Part of a small language model's weights: 10 layers.
MLP neurons of a small language model. Each row is named by its layer, matrix (gate and up: input weights; down: output weights) and neuron, and shows model dimensions 128-255. Each number is 128 + 24 x the weight over its row's rms, rounded and kept within 0 to 255. A neuron's up and down rows have the sign that makes its largest values positive.
After each neuron's rows is what it responds to, as a language model described it from the Wikipedia text at the highest values.

L3.gate477 [160 133 130 135 152  95 118 134 157  88 101 200 134 124 117 116 127 106 150 139 100 151 139 162 115 120 147  82  97 106 168 131 126 117 143 132 127 156 146 119 143 103 144 138 131 106 150 113 157 143 119 131 108 156 122 105 135 128 132 121 135  96 101 110  60  91 127 157 139  80  97 156  79 132 131 166 140 175 166 123 102 152 129 146 150 146 119 127 128 134 138 148  88 134 119 101 174  95  99 146 150 141 120  86 144 124 112 112 151 163 161 153 149 144  81 122  85 129 135  88 119 128 136 136 127 128 154 113]
L3.up477 [188 105 148 132 118 100 122 180 136 154 114 124 128 129 107 128 116 119 125 156 100 197  94 113 173  99 141 113 154 119  97 127 132 138 129 147 139 138 142 152 107  81 143 114 117 153 145 104 111 138 132  61 102 137 128 114 122 165 184  94 146 150  95 126  67 146 158  90  93 103  91 120 142 127 159 143 134 125 185 146  90 144 146 131 165 178 115 149 158 133 162 117 139 105  92 119 155 122 101 150 136 132 109  94 139 110 115 116 106 145 126 116 143 120  93 106 110 118 134 111 108 119 137 175 107 114 141 137]
L3.down477 [141  99 128 150 108 115 127 165  99 128 180  78 108  90 137 170  88 159  65 117 143 160 126 128 159 115  90 105 103 129  75 121 164  96 142 156 131 161 157 109 160 120 154 154 162 146 134 141 148 203 145 127 176  93 123 136 116 137 162 120 125 160 149 136 112 172 126 104 138 140 152 137 146 122 143 147 164  77 133 122 139 153 102 143 109 123 158 148 183 125 120 139 142 106 159 132 141 124 132 122  84  79  86 113 137 164 104 155 132 115 126  95 135 126 125 125 173 129 136 114 168 120 147 133  92 138 138 143]
Comma after proper names

L2.gate943 [ 98 107 149 105 141 133 119 139 141 121  98 142  91 124 120 155 132 146 161 137 127  96 119 103 118 127 156 113 143 105 150 140 123  57 104 113 161 138 181 114 153 117 165  96 104 118 146 155 156 112 144 145  98 158 117 118 123 152 136 112 105  96 120 140 110 137 180 125 153  87 134 139 180  99 112 144 149 109  83  85  84 148 140 118  94  96 126 105 132 119 119 129 106 125 143  98  85 142 135 127 117 148 148 176 134 106 117 109 110 146 132 142  64 132 126 115 105 122 150 131 164 128 118 116 112  96 100 135]
L2.up943 [127 136 144 130 143 164 136 122 101 154  92  94 165 159 105 144 143 201 104 129 135 124  97  95 128 153 154 142 115  82 126 143 133 142 123 176 123 103 147 146 157 132 149 137 124  97 116 122 150 103 141 116 135 105 137 131 105 180 146 120 115  83 113 133  95  98 127 139 131 120 126 141  89 150  99  99 138  82  99  93 129 131 118 141 140 121 135 111 118 130  78 138 160 115 125 117  62 144 164 182 132 123 147 142 147 115 125 119 147 126  96 108 123 150 122  79 155  93 126 144 125 160 132 149 195  76 143 126]
L2.down943 [133 167  95 120 142 119  91 113 149 150 137 184  81 116 171 127 126 146 140  84 157 130 144 149 128  98  86 159 142 115 141 154 104 133 143 135 106 120 172 157 155 110 126  98 131 120 113 174 105 150 130 116  93 126 102 122 137 120 156 114 144 149 160 121 147 110 150 105 149 115 135 115 116 111  78 124 157 111 102 118 150 143 171 121 102 129 110 149  94 123 134 123 102 101 112 140 165 111 104  90 111 121 108 112 119 122 113 146 108  92 152 129 133  77 129 168 138 120 165 109 125 112 140  91  89 149 120 149]
Word-final verb pieces

L3.gate866 [143 109 132 142 146 131 131 132 113 122 121 119 141 161 126 106 167 158 160 108 107 169  81 128 106 150 158 101 109 100  98 169 172 109 117 141  90  82  85  76 135 116 132  98 138 126 135 158 132 137 126 150 142 199 148 159 100 111 116  76 194 132 100 146 151 148 154 124 150 110 107 126 139  91  90 141 147 132 100 133  92 135 126  89 119 125 131 141 144 164 103 121 145 105 151 123 124  91 137 148 137 112 137 107 140 108 179  92  94 115 127 151 101 139 133 123 106 115 146 124 132 144 116  94 118  79 160 136]
L3.up866 [144 106 114 129 142 126  93 129  80 142 136 134 137 151 141 129 156 146 101 131  81 183 124 156 111 131 140 133 149 113 126 160 115 114 116 174 130  86 110 134 103 101 131 147 150 123 124 134 151  95 123 174 126 182 135 143 112  93 129  96 169 103 116 135 132 128 136 139 123 124 131 119 163 103  73 118 122 101  86 114 105 122 104  93  88 139 132 105 135 116 115 138 137 131 131 106 129 116 111 157 111 146 113 116 151 106 193  99 106 147 111 156 113 103  90 145 154 109 150 122 148 126 140 121  78  80 165 133]
L3.down866 [126 172 121 122 136 102 128 120 124 131 183 138  90 119 102 129 109 107 123 181 132 156 141 100 115 135 140 147 134 167 112 178 109 129 129 159 106 117 105 120 140 135 101 110 100 150  83 113 156 148 143 136 131 116 124  88 116 144 124 131 131 131 180 133 121 110 111 130 157 101  99 134 112 124 121  94 102 112 118 130 137 141 149 141 158 115 123 129 109  92 150 129 143 101  90 126 153 144 109 116 123 124 128 161 117 114 122 100 103 101  98 106 145 119 143 123 127 100 156 122  35 114 168 144  99 126  92 116]
Transitive verb endings

L6.gate642 [105 122 125  93  97  93 102 165 116 120 152 127  84 136 136 143 143 158 156 143 126  80 138 104 125 135 109 140 139 134 138 105 128  99 143 123 111  88 137 109 109 164 139 151  98 168  95 125 145 126 118 114  88  99 180 125 113 158 120 119 161 164 105 127 119 114 121 109 103 128 138 143 158 154 169 135 142 126 172 120 119 112 102 157 141 123 160 133 104 110 135 156  93 113  94 104 135 131 116 130 127 158 111 155 134 146 123 106 107 135 138 127 104 129 133 146 114 156 122 126 133 137 102  84  83 151 107 121]
L6.up642 [131 112 118 163  72 136 154 126 109 118 131  97 126 128 135 130  73 119 160 118 132  71 141 148 147 123  96  90 124 121 157 120 107 109 154 143 166 117 122  78 137 149 133 127 101  75 159 140 136 125 157  96 136 140  87 112 118 105 110 164 122 132 113 136 123 159 130 104 159 138 130 154 173 106 107 198 125 116 132 162 134 103 159 137  95 133 141 134 136 113 114 150 149 141 100 128 158 176 154 127 150  87 197 147 115 152 143 129 120 131 131 134 139 199 102 165 115  99 153 106 139 146 142 154 123 174 139 138]
L6.down642 [133  47 132 130 121 117  99 102 136 104 146 120  87 137 116 139 145  91 138 155 129 142 103  95  90 186 157 179 147 104 152 112 161 127 105  89 118 136 104  99 113 148 142 137 135 123 120  85 153 161 108 133 130 149 111 120 115 168 140 162 124 137 127 136 144 113 135 147 166 110 151  95 105 117 114  96 144 129 151 153 154 110  87 156 158 147 121 136 149 132 131 166 104  87 162 106 136 116 138 149 148 144 109  96 134 130 123 109  86 135  87 106 143 157 127 115 151  86 135 133 130 142 133  76 118 129 136 127]
Before country/state names

L6.gate789 [101 127 105 125 154  99 154 133 120 159 120 124 158 108 101 155 140 124 122 118  95 134  94  97 154 133 157 107 118 113 155 146 172 142 129 171 139  90 106 110  80 154 119 120 137 130  83 129 127 133 123 130 139 128 115 112 124 141 133 116 156 114 150 127 165 117 120 131 114 107 150 115 154 132  97 109  93 105 119 148  62 148 114 171  91 144 123 127 135 149 153 148 103 101 110 131 151 118 149 152 109 156 152 153 119 158 126 136 131 136 171 144 117 124 159 114 122  99 130 140 144 139 139 132  73 117 119 113]
L6.up789 [122 108 112 116 138 112  96  94 143 115  84 155 102 160  95 162  88 119 135  97 120 183 124 121 114 108 153 159 143 142  83  95 168 135 132 123 170 130 107 127 153 119 132 148 132 171 135 163 156 115 104 164 121  87 139 136 161  94 136  85 134 115 141 121 133 131 138 130 120 121 152 143 111 124 112 141 124  84 100 125 132 167 126 128  93  88 125 150 151 148 136 110  97 108 113 101 109 100 141 134 122 115 129 120 106 151 122 122 183 132 107  98  51 123 136 164 158 105 143 135 163 151 132 143 120 109 115 117]
L6.down789 [114 113 133 127  97 140 129  95 108 138 115 128 147 119 160  73 148 138 134  85 121  52 133 147 135 147 137 121 122 126 143 137 111 170 144 126 124 180 124 136 142 124 100 157 131  78 114  78 135 186  87 105 165 130  94 135 122 137 105 145 112 108  72 150 138 166 125 123 142 147 136 141  85 103 136 141 135 135 126 138 132 134 128 126 109 112  77  90 136 125  80 128 154 114 133 137  76 119 119  71 119 141 102 117 129 116 138 133 133  74  98 110 155 141 123 110 126 146 100 120 151 104 100 135 152 115 167 131]
Verb pieces in predicates